Weights of a small GPT-style language model, trained from scratch on English Wikipedia.
Size: 10 layers, width 384, MLP 1536 tanh GELU, 15.8M parameters.
Training: a variant of Muon for these matrices, 599M tokens, 4571 steps.
MLP neurons of a small language model. Each row is named by its layer, matrix (up: input weights) and neuron, and shows model dimensions 32-159. Each number is 200 + 30 x the weight over its row's rms, rounded and kept within 0 to 999.
After each neuron's rows, "fires on" lists the tokens most often at its 100 highest values on Wikipedia text that the model never trained on. A number after a token or word is its count.

L2.up1476,207,206,181,250,188,217,192,171,214,208,210,204,212,171,178,204,189,228,159,191,240,153,162,183,171,228,176,140,165,233,193,153,151,176,188,208,214,215,154,175,160,226,180,180,170,213,219,172,212,268,266,205,173,204,147,194,204,243,234,168,182,245,259,149,187,218,183,164,160,186,212,188,138,232,203,244,157,203,197,194,226,216,163,223,167,230,220,198,193,171,176,196,219,188,130,194,178,216,179,196,179,206,165,205,151,193,208,170,196,217,211,225,209,256,249,239,169,219,221,217,201,155,255,199,202,186,154,151
fires on: " ex" 51, "io" 13, " Ex" 12, "ex" 9, "uro" 6

L6.up303,202,172,189,179,183,211,231,243,228,251,191,200,168,174,169,260,202,215,185,211,139,229,202,210,253,147,158,198,153,227,255,184,232,196,215,242,198,209,217,148,176,211,176,143,223,201,236,136,222,212,189,173,195,178,208,191,161,250,207,191,192,278,222,209,209,204,190,205,174,200,216,185,210,213,213,213,198,156,239,211,221,211,225,206,294,130,238,205,191,163,194,191,196,251,228,165,147,213,213,189,219,147,206,193,208,174,228,180,179,171,179,219,200,213,192,217,240,191,198,197,176,177,217,230,195,186,195,208
fires on: " " 52, "o" 10, "f" 5, "p" 4

L4.up1510,260,197,217,183,210,186,251,213,121,224,199,236,200,229,200,221,196,212,225,214,203,242,231,212,227,185,218,197,201,265,213,151,233,166,197,218,175,179,216,213,208,184,184,167,168,232,164,217,223,206,210,171,146,189,199,198,180,212,223,171,201,198,211,209,211,190,184,280,190,191,204,217,210,242,174,166,136,240,141,192,148,179,230,229,224,211,189,194,191,161,151,217,222,233,170,193,245,259,188,219,176,255,224,193,190,171,188,220,188,159,182,164,190,221,187,200,166,208,227,205,243,240,208,247,209,225,194,184
fires on: " in" 24, " and" 23, "-" 20, "em" 10

L2.up584,167,197,194,268,187,233,175,185,218,189,155,153,186,130,247,153,182,202,194,184,183,249,185,221,205,209,225,199,247,180,148,232,145,196,192,227,231,176,224,230,209,139,215,173,231,198,222,169,188,250,199,185,193,168,210,152,178,200,277,236,223,235,204,227,202,216,193,201,221,184,234,148,208,210,205,244,208,209,227,204,208,172,171,172,231,160,194,194,189,156,133,218,220,198,210,197,175,156,200,182,205,209,208,252,214,188,123,225,219,252,213,168,222,160,200,176,213,201,205,221,245,192,207,193,160,212,210,214
fires on: "1" 24, "fess" 12, " League" 8, " York" 7

L4.up158,201,213,174,123,209,245,201,218,175,172,220,214,211,206,183,198,193,162,208,189,191,220,241,213,201,156,252,172,160,175,208,194,210,176,262,182,207,201,191,226,258,204,183,209,215,194,210,187,230,208,234,191,189,209,137,253,206,186,148,207,242,182,205,199,206,168,214,249,216,207,173,190,221,183,194,182,201,218,266,184,194,209,182,158,171,151,205,147,157,167,190,248,237,184,166,185,205,161,191,115,219,206,193,244,223,232,187,204,252,242,213,245,192,153,225,199,217,164,240,180,182,255,204,242,245,206,236,146
fires on: " " 25, " |" 14, " /" 11, " —" 7

L2.up482,205,204,207,194,238,207,183,233,237,189,182,214,225,214,187,230,182,161,225,157,206,201,154,198,129,197,161,150,197,206,170,228,257,225,254,186,177,218,221,211,184,239,217,278,152,175,193,248,211,221,185,241,181,224,189,159,227,196,197,205,215,176,231,219,174,176,248,187,188,250,200,170,211,229,172,201,213,211,188,208,239,209,256,205,168,273,207,164,139,232,185,185,199,201,180,168,208,187,168,183,187,191,173,205,204,162,154,162,148,219,204,196,215,209,175,167,213,165,188,221,192,215,255,243,207,241,285,211
fires on: "op" 18, "and" 16, "om" 9, "ob" 8, " to" 7

L2.up189,245,188,176,201,205,181,224,223,230,156,199,150,215,150,287,224,208,167,233,137,194,175,221,235,183,200,248,143,212,189,217,178,213,237,182,208,205,224,237,226,199,231,188,202,192,180,243,218,189,223,194,261,184,167,222,180,287,238,247,204,235,224,192,166,221,229,191,185,218,203,157,214,173,234,105,181,190,216,215,204,220,125,192,220,185,196,217,218,216,228,196,202,190,209,221,164,162,224,146,221,168,206,220,194,187,243,219,267,217,164,281,214,208,185,245,192,210,189,185,183,183,151,171,204,184,239,251,143
fires on: "op" 17, "ic" 16, "y" 15, "ri" 6, "to" 6, "g" 6

L4.up913,167,228,178,201,226,168,202,211,156,167,209,151,173,202,247,218,264,152,170,215,184,216,185,188,152,166,192,197,202,216,197,165,121,225,239,206,181,169,190,218,200,203,228,212,204,217,242,212,216,151,252,232,264,196,144,233,224,194,200,196,215,229,212,248,185,216,263,196,167,192,217,204,224,231,252,143,216,186,193,214,178,133,213,202,174,214,268,171,198,221,173,87,188,217,195,217,210,210,261,218,198,237,256,203,220,170,173,226,183,176,229,180,199,226,216,192,218,162,195,179,252,223,193,193,247,237,179,191
fires on: "." 32, " d" 18, " l" 9, " re" 9

L6.up287,232,175,229,209,257,207,186,218,234,216,171,216,206,139,164,150,179,256,172,267,200,232,207,185,157,179,222,179,187,193,212,246,214,235,203,195,224,184,194,165,211,204,202,159,206,206,247,225,208,250,225,218,165,195,166,179,205,194,179,216,245,231,160,190,229,191,215,207,235,215,111,222,148,215,189,196,175,227,252,213,138,186,210,200,229,172,239,155,170,233,246,237,186,202,246,213,184,192,236,210,203,234,161,291,173,173,203,153,185,260,198,246,254,229,197,209,167,209,167,148,220,237,158,150,236,153,179,216
fires on: "re" 24, "ac" 11, "or" 6, "ron" 5, "e" 5

L2.up821,150,196,206,137,252,251,250,193,146,223,194,196,179,211,270,163,208,212,239,215,237,209,198,277,210,182,224,228,199,180,233,213,211,170,224,183,239,194,206,142,261,198,176,114,206,175,202,217,262,264,144,195,165,211,160,208,222,218,194,205,204,213,197,220,195,185,201,214,161,202,269,199,200,227,218,174,174,231,238,198,167,228,183,160,224,163,236,184,202,175,194,189,170,192,233,215,203,186,249,216,249,162,161,213,177,184,206,219,189,237,185,227,192,253,192,188,104,229,238,199,218,172,251,181,191,193,226,194
fires on: "ack" 27, "ist" 12, "est" 11, "s" 11, "k" 8, "ter" 5

L4.up507,219,215,211,203,254,171,148,194,200,189,215,212,205,193,184,238,256,279,175,220,162,254,187,193,152,219,259,165,207,270,206,184,182,245,198,227,234,190,203,196,219,244,257,221,210,189,179,115,148,229,182,175,189,221,186,140,206,159,200,225,172,162,186,214,174,218,197,162,253,178,151,120,190,225,162,186,246,242,190,178,194,181,157,169,218,256,172,172,200,156,167,198,219,231,173,179,187,153,180,232,181,209,265,199,225,231,215,238,208,196,209,235,205,215,171,187,192,197,222,227,214,164,166,192,163,196,196,205
fires on: "," 64, "l" 13

L4.up1086,225,233,243,163,158,230,182,182,164,162,189,239,191,193,171,239,213,181,189,217,174,239,257,283,202,224,206,184,210,204,200,205,286,211,255,232,178,166,216,211,188,183,180,193,194,226,147,160,208,209,193,165,153,191,148,212,195,230,205,149,139,174,231,195,222,168,155,199,172,193,206,146,134,256,209,224,197,219,158,175,220,193,203,166,184,204,243,200,198,197,185,181,184,207,200,197,211,203,230,222,194,245,179,190,183,196,226,195,162,199,218,249,186,291,82,227,152,187,222,216,189,223,247,162,191,200,239,223
fires on: " of" 14, " for" 10, "ment" 7, " in" 7, " to" 6, " and" 6

L2.up311,213,212,231,189,150,175,188,211,194,128,184,183,206,119,226,195,193,196,207,229,204,202,247,210,188,226,179,215,193,200,191,178,189,212,180,166,218,198,183,168,192,198,232,222,202,171,223,257,214,172,221,215,156,210,192,215,176,247,182,229,165,208,176,170,206,155,205,168,208,237,221,247,212,214,222,190,219,149,223,181,166,225,177,233,155,192,177,191,169,186,259,198,223,232,228,217,197,131,205,282,205,205,199,219,234,140,215,219,184,192,195,185,198,227,174,183,236,184,220,223,167,208,176,166,161,232,246,152
fires on: " &" 26, "/" 12, "ical" 7, " and" 7, "-" 5, "ge" 5

L4.up1075,201,158,172,240,224,262,240,223,192,196,236,187,222,180,256,196,227,224,185,181,162,229,181,235,213,153,254,169,170,166,253,249,211,221,222,219,217,241,170,159,211,203,259,158,239,192,242,108,219,127,228,215,153,210,230,191,231,189,191,160,186,171,174,197,187,166,195,195,222,198,214,189,207,208,178,245,156,196,248,192,154,223,223,191,177,172,220,198,175,229,217,223,243,202,200,220,184,200,177,193,191,268,220,160,236,185,193,218,167,197,232,169,200,233,153,198,191,219,271,161,200,186,206,191,163,208,204,145
fires on: " of" 32, "1" 17, "2" 12, " " 10

L2.up686,187,216,206,165,186,211,202,198,217,206,170,209,196,192,237,207,238,262,201,196,187,187,145,224,189,181,196,241,184,214,202,223,196,181,210,230,211,204,170,173,175,225,169,221,214,221,166,212,182,174,181,197,246,182,191,173,235,236,220,110,169,226,193,195,195,167,205,205,188,177,238,278,193,236,216,192,242,252,229,235,229,205,192,208,201,190,228,173,150,165,192,186,167,200,172,169,214,205,189,159,187,164,159,159,209,250,198,180,228,196,198,199,252,174,224,233,220,265,198,216,179,204,223,211,197,169,222,232
fires on: "b" 18, "ou" 13, "ail" 12, " same" 8, "ath" 8, "B" 8

L2.up201,163,184,224,157,262,229,190,202,192,140,204,182,225,196,241,159,176,193,217,145,208,180,198,228,230,265,213,191,175,228,241,211,236,197,195,188,251,179,154,172,201,247,205,226,219,132,148,243,115,187,193,143,222,154,196,207,150,231,234,152,186,179,222,182,178,207,209,190,238,169,193,189,178,199,212,163,255,214,194,201,207,179,193,205,146,218,214,173,214,211,210,195,235,196,197,179,252,195,215,179,272,237,283,216,159,197,173,191,219,194,184,208,197,212,180,218,233,168,169,133,213,180,221,200,222,211,206,189
fires on: "ign" 27, "ost" 17, "op" 11, "P" 5, "ev" 4

L4.up99,220,226,213,185,168,227,177,157,224,199,181,169,162,165,205,181,176,188,223,208,162,191,148,195,200,238,170,170,199,184,220,158,244,200,182,214,219,218,165,147,223,168,207,216,214,203,230,226,217,255,214,215,197,248,177,238,230,193,234,231,235,183,175,200,193,186,219,214,252,201,153,217,203,257,192,177,233,169,169,120,192,166,175,194,183,178,205,266,205,210,188,180,204,227,249,161,195,168,189,233,188,100,206,162,234,276,250,202,182,186,177,204,166,185,198,191,154,217,208,223,201,238,206,200,160,191,167,195
fires on: "as" 18, "en" 12, "er" 12, "art" 10, " w" 7, "ort" 6

L4.up1163,207,187,199,146,188,159,233,161,229,230,230,242,192,191,293,174,191,232,188,194,175,182,183,197,225,216,232,184,249,193,186,188,159,137,201,213,207,212,242,164,182,194,154,211,174,195,182,197,221,228,164,193,212,204,188,205,187,172,202,181,191,224,224,193,178,222,181,215,193,219,224,253,175,251,188,164,169,236,213,244,185,235,221,194,202,180,243,197,110,216,194,223,177,239,148,189,185,190,213,171,237,194,195,199,176,220,188,226,183,253,241,125,151,192,189,180,161,242,202,205,195,209,210,189,233,127,199,211
fires on: "s" 29, "v" 8, "z" 6, "ab" 6, "it" 5

L6.up1200,148,275,196,249,177,148,214,262,189,165,207,224,184,134,190,194,224,209,183,195,247,171,212,206,182,186,172,231,199,271,166,270,163,222,244,223,223,213,226,178,193,192,187,190,223,203,185,177,196,172,160,240,166,210,231,166,220,222,211,125,215,226,186,167,201,151,182,248,242,223,142,190,200,181,217,214,185,177,212,162,159,189,157,188,213,227,211,267,188,219,166,219,228,247,203,217,161,154,208,243,192,220,223,171,181,230,201,197,149,178,215,215,217,191,137,224,243,172,266,244,200,124,162,220,187,193,205,215
fires on: "," 46, " " 10, "ound" 6, "an" 6, "p" 5, "ur" 4

L4.up1124,216,225,200,161,179,228,186,224,239,204,249,221,192,180,234,232,155,221,199,218,191,213,207,203,182,183,249,190,178,194,159,183,238,157,180,177,240,203,132,201,153,272,183,162,206,196,175,208,189,195,191,191,192,219,142,184,199,191,125,194,173,167,288,179,240,173,198,270,228,170,208,195,227,251,223,202,170,213,190,245,211,228,217,224,189,188,187,192,203,209,178,184,210,231,231,195,225,163,233,230,150,229,176,215,205,195,188,210,194,181,226,169,154,234,216,193,162,204,211,167,170,229,149,155,171,207,148,230
fires on: " of" 81, "ong" 13

L4.up173,209,121,145,163,175,223,244,213,188,191,190,188,223,208,244,193,185,192,266,177,227,247,218,216,213,179,151,197,206,210,201,216,196,179,238,225,214,247,210,220,168,269,218,196,248,211,212,98,205,189,200,162,241,297,184,133,152,214,157,215,199,228,241,196,208,192,187,167,204,153,198,207,226,218,189,201,203,196,259,236,107,174,217,178,231,196,209,188,210,191,148,210,197,192,221,189,236,129,202,206,235,215,222,200,196,165,209,228,187,183,195,207,183,217,176,167,225,181,219,213,182,211,119,172,213,156,209,149
fires on: " of" 23, " |" 16, " e" 8, " " 7, " n" 6

L4.up733,182,267,189,212,191,222,193,208,197,254,234,244,256,239,210,196,209,214,202,179,160,219,168,184,219,197,195,218,209,207,207,209,201,188,213,223,191,181,180,194,157,195,243,213,199,190,182,273,199,234,193,169,205,234,210,264,172,217,180,209,224,196,228,299,259,189,223,217,194,191,224,224,197,197,222,206,264,234,188,161,238,220,191,181,159,209,179,239,246,180,214,218,209,187,179,174,220,214,172,185,192,211,208,192,207,160,200,191,141,211,157,230,148,236,203,224,200,214,233,215,177,203,149,237,251,181,212,177
fires on: "1" 14, "enc" 10, "2" 9, "ad" 8, "re" 6, "c" 6

L6.up1471,187,195,203,265,172,174,141,174,193,207,193,201,229,246,219,233,180,236,213,141,187,158,231,196,236,242,218,218,219,229,191,257,188,219,222,284,222,195,218,117,192,162,204,136,157,204,196,225,249,205,210,229,170,171,215,241,239,141,218,235,211,244,221,204,232,190,207,203,228,196,203,239,237,252,183,224,218,172,189,268,153,190,191,237,148,203,190,166,186,186,195,244,175,208,186,204,266,169,146,222,186,200,192,217,154,195,198,247,198,210,182,204,189,245,201,249,230,174,143,209,198,229,207,190,258,178,191,166
fires on: " ch" 42, " Ch" 25, " sh" 9, " ind" 7, " st" 5, "Ch" 5

L2.up1484,179,194,169,171,207,177,198,158,169,216,207,243,201,229,213,158,230,220,233,198,195,188,218,196,228,183,167,178,213,252,178,149,246,240,203,187,209,201,216,133,175,239,163,165,159,137,163,225,216,181,183,201,223,131,208,215,174,194,199,185,234,171,224,195,232,183,285,234,155,218,203,203,236,216,146,227,191,167,136,195,222,236,191,227,200,218,223,189,192,217,194,240,201,228,183,215,165,172,177,172,233,205,220,257,199,182,155,187,160,214,215,193,130,221,180,179,217,153,171,180,151,167,219,179,189,127,207,164
fires on: "-" 44, "–" 28, " m" 4

L6.up1218,193,239,197,211,156,191,230,170,170,230,213,218,174,193,228,154,208,263,218,181,206,235,198,251,185,179,200,183,196,275,231,237,241,180,156,241,228,216,202,208,202,205,205,244,142,143,214,153,181,175,153,251,246,159,230,214,209,173,216,164,213,180,180,202,173,230,188,187,164,217,252,209,174,205,207,206,212,157,140,220,200,153,219,176,232,208,223,206,174,268,195,232,215,224,264,215,202,227,204,191,213,216,168,191,202,195,192,147,184,221,186,215,182,252,199,178,224,183,198,164,255,182,203,216,181,154,235,189
fires on: " m" 60, " National" 6, "l" 4, "y" 4

L6.up991,167,208,212,198,223,236,207,177,169,172,165,154,207,208,208,201,177,235,182,215,183,187,201,169,202,253,173,229,129,220,192,198,199,222,183,176,220,226,234,190,231,173,282,219,213,211,161,184,212,199,217,135,188,242,222,199,206,188,261,175,222,190,254,211,173,160,245,202,221,213,194,206,146,257,177,194,230,193,197,189,183,194,167,143,196,186,166,164,223,216,175,255,171,175,181,214,189,209,221,239,207,184,223,181,201,217,261,237,196,212,188,179,177,170,215,181,212,201,226,179,173,208,223,213,194,200,207,180
fires on: " w" 29, "em" 12, "er" 10, "ch" 8, "d" 5

L6.up924,219,197,229,229,193,209,191,273,159,160,157,262,246,165,219,181,130,201,223,173,221,222,183,222,232,253,156,126,195,166,217,177,206,162,195,154,194,239,261,203,237,239,206,209,234,261,175,225,165,212,219,206,170,208,224,145,190,220,214,186,219,166,177,226,224,189,159,179,186,202,159,200,236,180,213,244,178,218,150,215,174,242,196,187,196,188,208,226,211,213,216,226,217,173,218,145,155,203,201,163,225,194,152,217,205,170,178,256,232,172,213,210,202,228,232,174,220,250,219,171,114,165,187,222,205,178,177,210
fires on: " to" 37, " ro" 12, "p" 10, " time" 5, "t" 5, "he" 5

L2.up1448,171,232,253,171,165,183,227,227,229,215,222,258,180,232,188,198,266,153,214,212,195,227,161,199,175,159,224,175,196,205,224,175,215,206,229,198,227,204,169,178,223,175,226,180,227,203,236,200,192,226,194,268,167,193,274,228,239,213,250,136,261,250,194,183,154,162,185,150,250,224,219,215,184,213,180,183,183,154,230,242,209,259,205,185,258,191,203,176,222,155,225,200,225,208,179,184,199,222,159,219,120,197,191,180,147,250,223,190,180,191,162,184,201,203,204,260,224,173,196,150,208,191,160,192,225,199,214,201
fires on: ":" 37, "if" 10, "pt" 8, "ens" 6, " •" 6, "pp" 4

L2.up732,259,207,173,214,253,154,195,212,182,184,174,191,185,186,199,189,194,217,207,191,260,157,212,193,218,211,217,271,226,276,218,169,232,257,194,220,172,167,179,220,189,123,192,164,210,209,214,191,221,195,165,189,225,244,184,177,234,256,222,173,202,215,186,207,218,187,136,185,174,225,176,154,178,234,234,154,163,153,219,143,213,262,184,185,177,176,235,168,212,197,269,185,215,257,162,223,160,213,187,218,239,254,190,201,221,212,153,204,173,162,204,232,240,199,135,158,206,220,129,232,184,165,169,184,181,197,197,177
fires on: "ourn" 38, " Team" 14, "ork" 6, "ite" 5, " album" 5, " sing" 4

L4.up958,265,186,196,191,186,245,198,236,177,188,208,243,154,214,194,243,215,216,242,175,261,189,207,212,235,209,270,234,214,167,219,210,231,175,166,220,159,173,150,225,104,231,194,184,196,188,185,163,267,223,135,226,252,199,200,204,199,220,184,197,154,205,271,208,174,158,214,181,226,201,214,225,155,146,219,212,185,242,202,171,193,257,191,242,190,138,186,172,205,193,176,267,265,192,261,198,216,172,210,185,190,201,166,179,163,180,185,231,124,218,149,155,175,198,200,206,218,209,195,195,190,244,171,119,197,229,190,206
fires on: " of" 42, " in" 27, " ==" 7, "==" 6, "ost" 4

L6.up451,257,177,196,189,189,191,165,198,229,192,182,203,219,221,232,205,177,173,235,158,133,241,191,232,234,193,219,220,207,218,179,129,217,170,181,227,248,184,207,170,249,188,243,239,204,160,203,153,209,134,156,197,134,190,151,234,200,181,231,210,220,175,176,200,213,210,174,186,202,226,193,197,213,169,222,195,199,204,240,199,200,200,174,243,180,143,146,173,202,217,163,193,195,256,142,176,244,158,236,189,190,203,241,177,175,151,235,204,232,148,241,206,161,223,194,204,138,167,249,219,174,166,207,176,152,227,198,165
fires on: "a" 15, "ue" 12, "en" 12, " e" 12, "ied" 8, "am" 4

L6.up993,193,221,269,169,236,229,204,191,148,198,195,171,178,184,189,225,212,248,163,195,221,196,196,243,223,233,234,217,224,176,211,261,223,163,195,172,153,239,132,137,208,255,225,193,195,139,203,229,207,173,161,209,179,216,213,202,197,196,171,194,163,223,200,186,197,228,217,248,243,183,174,232,142,190,201,215,213,207,214,238,196,225,167,172,195,207,214,209,175,181,143,168,203,179,166,206,196,227,203,182,178,227,219,182,188,247,199,231,189,208,246,212,204,174,189,146,271,165,193,238,196,185,176,195,181,143,202,152
fires on: "," 33, " of" 28, " m" 19, " |" 5

L6.up58,178,177,240,204,196,242,224,219,231,174,186,201,169,206,209,157,187,213,163,152,144,181,223,258,207,204,183,150,199,211,189,169,183,212,145,219,221,222,262,204,238,242,246,183,229,172,197,153,229,205,196,235,180,201,152,204,183,176,190,194,193,187,195,162,176,166,201,157,209,201,246,238,165,225,228,204,175,191,172,181,227,161,223,198,189,218,153,194,204,140,241,260,193,166,258,183,161,224,180,216,224,209,293,178,238,175,225,229,245,250,209,140,210,126,177,259,227,182,222,221,203,157,223,178,218,186,200,176
fires on: "a" 32, "9" 29, "i" 27

L4.up1061,215,162,177,185,201,192,206,179,206,152,210,190,181,168,171,226,231,141,209,138,196,169,195,157,234,218,227,124,212,199,265,170,185,236,243,154,185,232,217,179,172,200,229,185,173,244,212,219,184,174,251,210,194,263,203,193,173,133,212,190,258,209,190,242,214,242,214,181,177,207,170,202,124,137,177,191,212,194,180,154,144,221,218,224,165,209,216,150,119,224,180,207,182,213,192,191,222,217,197,271,218,164,225,196,263,160,198,227,198,268,182,212,185,210,174,211,261,187,138,212,195,183,205,194,193,184,167,218
fires on: " pl" 14, " ann" 13, "rom" 11, " for" 7, "port" 6, " inst" 5

L2.up793,189,224,183,155,172,177,174,183,208,213,163,186,193,185,187,224,183,181,235,209,200,205,270,237,194,177,201,172,229,215,190,206,193,197,165,197,193,186,172,191,182,230,205,177,219,174,171,204,261,220,180,180,190,178,121,209,192,207,158,202,225,221,177,206,217,168,214,204,146,241,216,208,214,172,202,206,193,170,232,226,187,250,192,206,174,230,227,202,238,205,201,170,250,215,205,199,193,166,162,172,239,204,162,194,169,182,176,186,175,231,256,173,206,213,133,224,224,154,157,170,203,203,270,205,173,234,246,216
fires on: " |" 52, "-" 9, " M" 8, " H" 6, " Sw" 4

L4.up815,211,240,249,189,272,180,188,265,222,219,227,171,172,221,200,154,248,220,185,155,209,206,223,202,163,175,166,169,213,215,160,174,199,187,200,211,193,178,224,230,226,164,175,194,203,205,218,180,216,151,167,165,253,144,153,282,197,282,189,207,153,225,237,156,233,215,241,200,210,205,156,160,183,219,163,221,242,191,208,192,204,184,232,171,228,184,176,220,171,181,189,234,225,222,215,203,215,197,242,190,238,214,244,244,187,205,170,170,204,200,180,259,187,210,176,173,237,173,213,171,214,233,165,243,162,194,174,158
fires on: " or" 58, " and" 22, " rel" 6, " Or" 4

L6.up650,227,221,167,200,223,182,244,176,199,206,205,209,197,188,171,225,192,197,208,201,167,222,204,203,189,169,205,148,188,198,194,170,219,187,182,170,231,182,143,182,172,144,197,169,166,230,231,169,180,190,205,238,107,229,233,191,210,237,256,199,209,212,228,197,165,158,187,191,180,186,188,200,193,179,170,217,228,225,214,203,224,235,195,167,223,185,265,193,179,178,197,198,199,245,202,188,220,178,160,177,205,145,223,182,150,212,172,237,196,209,205,192,225,246,182,142,168,214,151,250,225,210,207,259,251,189,177,191
fires on: " p" 24, " all" 13, "l" 7, "f" 7

L4.up146,240,213,202,232,191,209,179,188,181,231,168,210,178,217,258,175,211,219,209,218,222,172,147,215,171,200,134,226,199,236,176,184,138,170,181,228,182,235,113,205,218,232,190,199,231,162,182,166,195,215,148,177,196,212,214,195,169,225,252,179,244,243,143,219,174,228,220,202,201,163,193,228,197,183,225,164,186,220,206,227,230,183,232,186,176,267,175,186,195,207,247,223,165,196,212,163,169,192,176,175,179,148,209,181,200,255,197,166,183,221,177,245,264,221,170,181,174,219,203,215,154,206,192,190,198,214,201,200
fires on: "," 23, " or" 22, "or" 12, " and" 12, "ut" 4, "ent" 4

L6.up1259,224,231,183,238,174,182,117,217,179,253,212,217,190,202,234,188,172,214,169,193,186,196,219,193,171,218,223,258,220,193,235,203,215,161,245,225,217,206,220,223,166,150,197,204,219,172,210,201,235,223,222,242,245,230,192,211,142,195,210,171,249,215,162,216,262,183,195,143,201,218,209,219,199,206,188,235,225,179,211,204,205,189,240,212,223,178,231,208,201,217,167,208,230,229,153,257,232,152,172,234,178,168,156,164,182,202,151,216,240,195,150,166,167,196,172,197,213,202,219,228,173,160,205,213,241,202,234,165
fires on: " ch" 24, " Ch" 10, "ro" 9, "ch" 7, " Pro" 6

L4.up85,217,198,149,228,224,185,249,168,245,244,188,211,173,253,215,195,230,190,131,222,230,209,189,262,200,242,202,214,234,199,233,219,184,187,241,271,161,182,225,224,171,227,194,217,152,136,246,219,208,211,172,183,175,207,174,199,193,207,206,195,216,245,161,169,209,226,234,225,191,239,253,188,194,211,183,169,196,177,186,253,255,198,148,162,157,232,161,201,210,181,246,244,185,177,181,177,152,171,143,208,184,165,202,191,210,173,199,134,175,191,212,194,246,221,232,162,204,156,268,208,215,216,201,232,212,189,221,239
fires on: " in" 16, "or" 16, " or" 11, " and" 11, "." 8, " en" 6

L6.up417,192,205,179,196,161,209,201,190,227,169,203,229,217,191,242,200,195,233,182,158,146,172,166,195,165,183,241,156,172,158,161,197,176,149,196,214,200,208,220,208,158,173,178,175,184,230,228,207,189,236,181,219,158,178,214,224,145,208,204,169,234,242,186,163,203,223,196,227,159,213,213,261,173,176,258,255,178,210,207,217,232,189,237,208,175,202,225,210,181,125,166,234,189,183,207,174,208,209,197,188,208,237,187,202,191,218,195,195,179,169,194,215,210,169,247,163,208,231,208,211,202,198,183,218,226,215,238,156
fires on: "ad" 35, "v" 12, "s" 10, "g" 9, "as" 6, " is" 4

L2.up1014,213,209,221,165,272,226,163,220,196,221,224,144,245,221,146,175,142,188,200,184,151,200,191,229,179,205,180,185,233,196,194,273,185,253,182,198,248,194,157,217,247,207,224,217,208,160,156,207,194,181,229,210,175,268,260,152,267,134,175,223,134,169,212,233,166,163,175,181,208,177,153,198,195,266,142,227,222,206,153,205,211,228,199,180,186,263,249,159,168,183,121,212,213,161,240,205,229,205,201,204,223,220,244,221,159,195,202,193,151,243,247,165,211,264,183,237,187,214,181,229,184,181,197,217,269,197,212,160
fires on: "er" 50, "op" 21, "om" 18, "omin" 5, "ip" 4

L4.up1180,213,206,199,230,181,151,213,187,190,183,222,157,233,216,212,215,194,220,231,240,193,185,230,182,196,157,188,214,201,202,251,197,203,205,160,257,174,256,230,265,202,201,202,183,234,149,154,230,167,195,163,140,204,217,177,242,253,148,222,226,244,237,220,201,232,214,214,228,198,190,165,196,175,204,209,201,196,188,219,234,144,240,197,247,148,179,176,172,146,170,234,177,184,137,194,189,145,192,142,191,209,218,190,236,137,160,198,226,227,243,243,213,159,254,244,192,169,150,180,178,271,225,165,219,206,149,198,142
fires on: " ch" 27, "'" 11, "ch" 7, " Ch" 7, "." 6, "Ch" 4

L4.up122,177,157,161,253,200,212,232,228,173,209,200,193,169,186,146,202,181,231,231,227,217,232,140,174,220,155,188,222,195,244,245,185,205,211,227,249,198,180,185,207,160,205,109,148,201,232,219,201,211,213,238,193,174,184,174,187,194,145,202,186,217,170,183,145,202,224,187,190,206,249,251,174,194,195,208,202,213,237,232,151,164,224,148,248,251,190,206,202,164,177,188,228,161,229,219,256,134,197,174,166,197,178,238,133,197,194,173,176,191,230,183,178,195,218,188,189,195,175,202,193,162,129,186,194,190,175,240,236
fires on: " |" 32, "as" 8, "r" 7, "ra" 6, "p" 5, "f" 5

L4.up520,208,242,213,177,171,228,207,242,125,213,219,219,212,205,220,219,172,200,175,199,281,175,207,217,210,195,195,194,146,192,142,224,236,206,269,232,169,186,224,147,194,192,194,234,166,205,194,202,196,205,148,198,192,225,226,191,158,213,194,214,169,198,211,212,206,228,210,223,266,173,147,236,165,183,215,243,181,204,181,194,156,197,215,238,204,237,198,224,165,202,168,209,166,255,192,205,223,176,200,182,181,216,179,168,198,209,230,166,236,210,172,215,199,183,227,244,243,222,200,253,177,217,212,198,223,219,183,243
fires on: "s" 13, "p" 13, "ur" 12, "ing" 8, "t" 7, "is" 7

L6.up423,204,171,172,179,207,184,188,206,151,213,172,233,194,227,134,193,222,184,193,170,184,227,183,176,194,206,278,227,191,156,204,191,223,177,235,196,220,166,178,205,217,220,173,198,206,227,205,205,217,174,213,216,174,188,158,210,166,191,218,219,241,211,196,187,178,182,179,213,171,202,224,168,219,197,158,192,199,239,212,178,161,160,195,254,212,201,189,159,214,149,233,195,228,205,191,220,183,210,227,199,207,171,208,153,196,186,237,217,188,170,220,192,174,234,219,175,204,163,125,208,175,153,201,182,126,206,165,216
fires on: "a" 23, " e" 17, "e" 13, "c" 12, "ug" 5

L6.up1414,252,168,204,205,173,175,217,226,179,155,165,195,134,201,208,176,209,220,163,207,226,237,215,210,216,231,146,213,156,159,194,178,236,201,184,181,219,234,268,222,166,188,237,187,236,212,203,236,164,194,187,176,185,176,204,185,229,183,167,189,159,249,221,169,182,226,192,157,227,145,205,180,196,225,237,160,169,178,222,211,230,211,223,187,133,177,119,160,187,167,240,257,164,279,193,222,193,237,218,250,200,182,209,188,193,195,250,174,205,206,143,177,200,212,161,243,188,131,155,201,207,184,172,142,170,161,212,173
fires on: "o" 23, "al" 12, "i" 6, "os" 6, "a" 5